Weights of a small GPT-style language model, trained from scratch on English Wikipedia: 14 layers, 9785 steps.
MLP neurons of a small language model. Each row is named by its layer, matrix (gate and up: input weights) and neuron, and shows model dimensions 0-127. Each number is 128 + 32 x the weight over its row's rms, rounded and kept within 0 to 255. Numbers have three digits each. A neuron's up and down rows have the sign that makes its largest values positive.
After each neuron's rows, "fires after" lists the tokens most often just before its 100 highest values on Wikipedia text that the model never trained on.

L10.gate298:133136117182144170122169165159171155095079077133102181115158093159108070113129053094163088153154146149162053153129139126147131146175144118124114150172096121148082091110100057114112132196117170056070138152118139159117129149153164126167135138197118152137163166105185148162139080108136145137161117172180141150126113093161121118157037150194145135145131119143136173108091118140116157109166
L10.up298:102158086127110116193164085076163140112123138143179131104118127130192115107167138074096085155146144142123164089179189079079186084119096090156134145148170137079133072152127135141079137150126079073098088050121043105124107112100092161057104152146122127135145119104053097116140121080062117089117106111077118143152114154157130165133167093156166168105124109125114121122137122052146144132163
fires after: "|", "-", " No", " |"

L10.gate136:113102072143127186127153096175090152136109132102113138124180139127111135105201121097149162109111163147128087184150138160132133103177087095146141118127138135136130079072118155129170090163131152129063059157109183093096168158106129069149069060113111150154142204090166154093095060111124163108089165118152152188114093104140091149105112096160138128145122101015169138135165113117177138085110
L10.up136:115109165129108159134148099180117120119122120066124130103124125084104142110245152142145158138115170158136137074090113156103096170154156053183135092095190085156191127068118112136174098117120116119072137143143177056107178155166162123115136129107154129143062144128173156136078135099115062102126108141098202164126088169160100148132141115131127129166142146037173066123144128113113131119143
fires after: " the", " of", " until", " U", " by", " No"

L10.gate95:109135074115140185095142158110111134142095138125057131081097117126207146144156138140174142194141142086119152085119081122180168108123156170115161160159087163127149134131177134127121133056083177103105135074157142110182115115169101103074098128160187114161118138158128091143081191115106175152120086097114114185175098127116172110108094224129165106093116115119149089101160129077148172109178
L10.up95:122126166095150188096134116165103122169134122113095129156085097149123211215113120093112123131123117104070137086110110159150182062081130175070104154117141123094143167111161134109124135142131155123165094074128126056098105090133073114079151155099095104138174119160091052113119127063133153147080102121087097184179096131079176107102093166080125092095130139134172088138145118108140130107161
fires after: "s", "is", "x", " "

L2.gate562:108102169167104121110145143181153078132119095126139118134093135098116079145096062153085110177111123143180076080152177140140054149159120127148129085083147174142121103144167126151157125146149115095140102153066135095110113122102141082144156149141130142196111101163086110066121159119171118145117058142149150167133144138136060193120182092181121175136131128095109114072093161124150167156151
L2.up562:126188104082164090119123127093089165142097121209145083182091151122092077108117161113118093130129125158151155090165141128114113135101079088137142061165126197103098166101149091159128084099156135086091134077120083075133125106118080161130116140092166126143140112116213107127148147040087126129098085157091146158078089130097110098108117158091180167083106079126137124138148123115132155116092
fires after: " ", "st", "lor", "cho", " pro"

L10.gate331:108124100127155149115149086118133156068085107176127168156196134086103152162166138119141151082142161130137145105100180117163121080130143093185117086099168094146112091107124138121114104113170157123127096137125137125064153152177144148113119114122130136196131105101117151092089065097128124084086207121158137137079101114140136107113121105158114096107159139185123160141104121084165126081144
L10.up331:176044150123147121130138146091184112162156112132121123203077135158136179134118173124100149113141117099157109169186119163103142071113187128100138168130172115098129152094091171127143147138129100145240191124129152172151125165146116079140159135137043127115140184084133101148135163077126129148172141083092101117146125101085156130090082154123164146121087138154142130113166128134194101111095
fires after: "\n", " Team", " Sur", " re", " dis", "er"

L11.gate213:075164083109095114161133144123095139160167130154128143094137150141127081128135185124139169163119146110239143162099127123148168100103104124117181088130098131157133055108123122176104196176086110054107136103154131117101063079101158079105149184139125161150107211030122110123064100150144100138164103096125163133133176180133128136123117112174091128151093077162098146159115150134160132108133
L11.up213:141085126114097163069105076210133201129106082146087171178124126107080148156114079109144159126095129112140150145115129157095121178136116099115132171076109111114118116129086159135134102096160116116126133138137102140164096116133146142153143133152142126071120104172102172063132095096136110156163134153165100166141168092087132218069133135152127110137174171190130062075146128116162126147120
fires after: "4", "1", "2", "3", "5", "′"

L3.gate148:143053144119123087078152150154165125092130120140123136097148129123125151122139151089148084148124159160127161132152139152131156112125144122158119148137169123208061086154136185133111165147083100077094097099120173108173144081158145101082181104204136157126164123132081110187067168146158127138129103123164117162156143119183189144181092097098104133110061116183120125168119132128195177064131
L3.up148:072118149113130177114055133116112127125098146097117071150163099054175088127158121031134141127095161082116122086079128139123142114139148133103148111148107132084078106106143100126171136130124152104110086146134141122166108123147115163119075116109146158097063154143088127124067154128112172143080094138086135086138189117068151170130133081162068074194114107095157133140110139201106123103098
fires after: " ", " No", " Me", " Re", "-", " ("

L4.gate535:115136143122085158127115193143123131138099166158169042135163120130176133099109076116133101173093139142142120074089063140133138080138119108148162168092145120117064129151087159128078151198121189068101135095162150177107127084138171207113135064178128142179146104131097097143125127135149146150116135139154106078122118160131173134175109180173104115053150073116107189165093141078089175077111
L4.up535:132123149132170164054089143104125063109146131141091122141119168133194139107175085108082097150147117154155165091097159147190149161143116108139144206109125104174119149144143106145081165125139104114044158135092147149109121134200096115061109141165113118128138121119151128122136099154104120158133182172160092078125151167182135123127144166175127144126149127117118192120114142147159133155194
fires after: "\n", ")", " |"

L4.gate537:101060134132152137056102116133071094138084137130132188121120143139107079109111092151169130149130133158131140098108128153065144162132122127126136130063116113161113122122098149122089177146092144111137095097111154125107138052146088086098107059102138115173133089160071131219098130130170154125147150154159058101108175142166105084133185176100075128078082087145151136088134096107139110088139
L4.up537:122179143119100172151100142129129100095104109112136145120138124118145091171149089159103129167147144064179109133127108150073097127168120063111149144108102124129134148153104171105130099153079188040059149170105126131125133151105139039129178110126170115106167053183142132145106119122109131117141080163139069130119128096209134116179090110118041138074080126105110148069207126062090182129140
fires after: ")", ".", ";", ")."

L4.gate178:128167073136125151089097137129061078172110186106115157161167087136091176152154122109186111114033147102139139157086091139078147146167152170108178154107124151149117092092165175093117123181101146072151100091108108135103184150108113180125142088116125130193054085091077137146080109142144168124068173129146093136117183123110136157101121119143176115134163113168127081162108122111152127079164
L4.up178:119121161125137147108114097084112108160123223057112160158122099138075128157119125148194136132056165173114089140092106157042153135196161152153126133107131116122125116095177113121097065176117152095155156124092147102093159122039141152101124097140152124136087089090060136141132069172148140118075149131108164154126169100109170159115094146098137102213113117167107120117135132080153167116174
fires after: "\n", "-", ")", "s"

L9.gate79:149093128185146155161166113178067133130103067062100025078140097168118127131079094111106111151169144106118106128109090149086082094190116101113124079092110149156147085096175123106145124156167137095140076151144029142142138142115135098150139108151098103178169113135187118187092129077145115116065106103124152104159084104165185180100166178150135105129117083064129127146114137127175088133132
L9.up79:120090131124104159119125179158131168163047110134137125120143163128071113148132109080063159188106093086178111104128098116111177157165126118124063133153143103161156117114181150107136083132122116098147175126122064129129168147121128111164149145131140116117147169115113141111117164111093146166165128138133138119112079119105184092177062129138082142046161064154039147134139162125129135120111
fires after: " ", "\n", "ana", " En"

L7.gate432:121113131052130161089110136085141154057088149180168156153118100174167123164137142142191119118149196110117116100152131198127110133137141162144114116107130103145113098127098161122129180155168127088131095104123125123170208154141122081163067111126107120135130152098095093112100177110139156130158143163112089121096117112123127120210095106131124131124090139132090178042109111086109099130133
L7.up432:083135164146164135135105141094105162068147152127118172151154129161177103168218155110157150135102206145110141098082116140063057141116120057128131120122137133117098112107167124146078125157119101172119106162103076091124091088154160135119088079126175139091225104147108114125108137149142188143117082096095144135121082148120105100196155073059144151098098131133108173083109100116135122124084
fires after: " ", " was", " were", " is", " and"

L2.gate424:134174138140146120145132160141080162131158171143107116108186151114148115193168174141167123159138148127187114149150048127096177129057119123100093124141124124086171097121106172121134093139133106116151168119082106091140122058049123086110065144114139158152088098076095171117141124119158140147119091152159090081137154124152105096091099122132126130103183204102098173071104128091096130193118
L2.up424:138139168127142134135163062122118075084119110124130107086133166121092129141187160168146156145132118071123101222135146145141150136124161139115121150135166153143123121190103169112098132163180129152129161084167142170105161099142099112131094106145185112122140137162105175097155129115136185103140108113145164086122112118162077130128072082057094146158122169133154182131110087095096132123134
fires after: " ", "-", " the", " D", "\n"

L2.gate242:092121113126121162076082121180112186133045099172093167113122107134121138153112172126153108207143168136170109155090117165125153095108112152123163153190139124161077085163133147116117108146069099099094078087104128070145070102120148116141109145149160161145119155095062095178095127107163155112137141072156099187118151113132153168112138203177182122111116073131151126116135082120111114111150
L2.up242:066068074136164169093150107144095229187058176169110123147134087116109144114105213098162166126124096159136085131118126106133152139110126138128160119124101112135084127135115193118116121141074068103122108121172136116147081161134134124078108124094137115133139169131074091147096113118160136047145131029106083136100138125070135191108135136139123102089082056132173121105146120090097120117142
fires after: "1", " "

L10.gate366:165132094073165162126120133123121168084106159102143100096145124094057085147149108137137116186143164161125154159174143164084154156145177190153116118132088170113102138094144111163152140184185178116117086087117121059156107049126126066130097097145146132157118124131083173127138144114137206077088090127150144120096178100147083100153138170176154116125126133133136139131136142133151131118141
L10.up366:170147117149134107139124148137109241121137119116118149098168155127061027160128123044143115155118119189086193213171139152083182158138211194105114140148091151063107156154117122108121115127185172131128112121148138088151111130117117128150073155141119127133100136160103205125145143092159157087125151166109128114065083153152116149109104174144137082108172114141121160158100158138133095116141
fires after: " ", " (", "1", "-", "y", " un"

L9.gate274:080101115131175144116151097074132113156072120139123077148172113128084148119109126138144088126092166087145140147100140154113203142139157168154167098110142139112089046097159164124067150113141137098138098137070115126090058131138158072154123084127125140186137085056093127066067131115116180130116106077174199191088166075173106114124101117131144151115155125104083171102132168155153092096173
L9.up274:109088123072169158099092134097158073152076127168154067160175105097114147105124089144164076108078172089180191116055092138140161140126100134170160117077143126115082101088118189189115128143193132123134124116114079132113088107128159106087135104125158137182097095081126119072056079118071164122103142108209159167119146095154160130133064120127163106063140100110105174114172137130098122102141
fires after: "==", " ==", "\n", "==="

L2.gate66:123114156126156177217077153101135089154151117153139117121135126158113108130143097152170105151121115121107139131123080165138159168104118181134100102104162151170123110161093175132084170089103152049154145156055130174122116131218118132119077138155141149126120131059125074137128092126163044159105131191126092087147124131149159096189071173167170128150155128114128149095119104099122105125136
L2.up66:107100097142141124158099155076118188164128154144137153103096114152160116105113124154181115165089112100103114159110096137096136150086099113136143154156158128143158115119185198164088171102115125078113149172114137153145133116198106167118125081116111155144142166097072076156119114125137099115114093190114110087138156077164137138151085140057193094167139120119111111127076119123093086158143
fires after: "\n", "1", "8", "6", "3", "2"

L2.gate15:158188187134125116117098094096171117116147132120119078098092139082096156169129108211103152165114077104153125082133127130124106121118114100099104078119138062112109072118161118147108149122155115061186125188112088228109103152115146123112145100150162169143098151083096098104136136124087127142146095105143144152115135125150136144166123106110107110145168181116078192153083118110148090125075
L2.up15:153145149168137125097127117090117132161125150108092108105080111094120172166115143142153133136128133107145115142072137122086128142081089069138098100149164148156115146078145150160105167166110086074148130125115150145146060153106115151103124085125175163103117160054099051132138157124170131173106121109104170116156132132120157130116118168142171115146102159099153154141096114090150122187133
fires after: "\n", "s"

L10.gate3:107099140123144152132139082093119116146097130093168143133155111089119116099119087121203118086116141123131138143111144152177179107094153146161165111134150102105056083115099107053091128054136133131125116137070149124076079156139152098116151095090076053128184075086106133135074106118084179112071141098136178182090138127127112130108092146139101150122164089139090152147098078099122094068099
L10.up3:083111143120116101121146096106102113127149100170122073098155121090116156129109116151147121060065104106140136128082106154103178127124172113138119101094195135093100064095124076111092115100166141113088158141108180126097086122169195102143147077135134106190093079082108095157068123092092132091123124108167182173100158116138121128133108164116145146097157106069112138072056129133172124083131
fires after: "\n", "==", " =="

L10.gate139:162164140188117134119165104185154128161111177095125133150115087131122103176163119113183113139120148104213197072126126159160124099109112166178159129141105136166111111123176107184046114145122095102068068091066144140091056150140123076071151128163151165162155151096101144151114135114122114097148164169206127135106158105107147142096140155086162130118142144184110133103150123083156075112148
L10.up139:133133108150202112115119134111128082158147115149098127148170128106139082134114112167125085091190151124110137087148151167043118145184103092157120116102121152113094113081173133117090120139119115105136163175119145123099149183103154090107153048168131148140057148124110144163141156092142126201160127074124118108165078159192194137134115153144194158158125127117129142170123133164213098109178
fires after: "\n"

L4.gate521:113129155112079178174094156116172165117150098082127099122118130113168129105122112135125131140164160173129108125145121177083144109130105084106138137088120145187114084084141163098150113150186138083088156109092128085150128133135164018224131118163101120171127172089107198133130150102190178110142093140145228137132132127147124132111177130105127147168151142080164171118119142171110164122180
L4.up521:124170120136153112139088119155123138154092106125169099159158105087169133090142178121145138135125116122126097181124105160073103185128116123072057117198112183153091115164168120115118134141113150128048149116158109140143176142184129149166046114122141099139159158099162187156222147067155157113119062041114143143132160100114098137167147140100137178110131107129155144081098145115069099178101
fires after: " ", " St"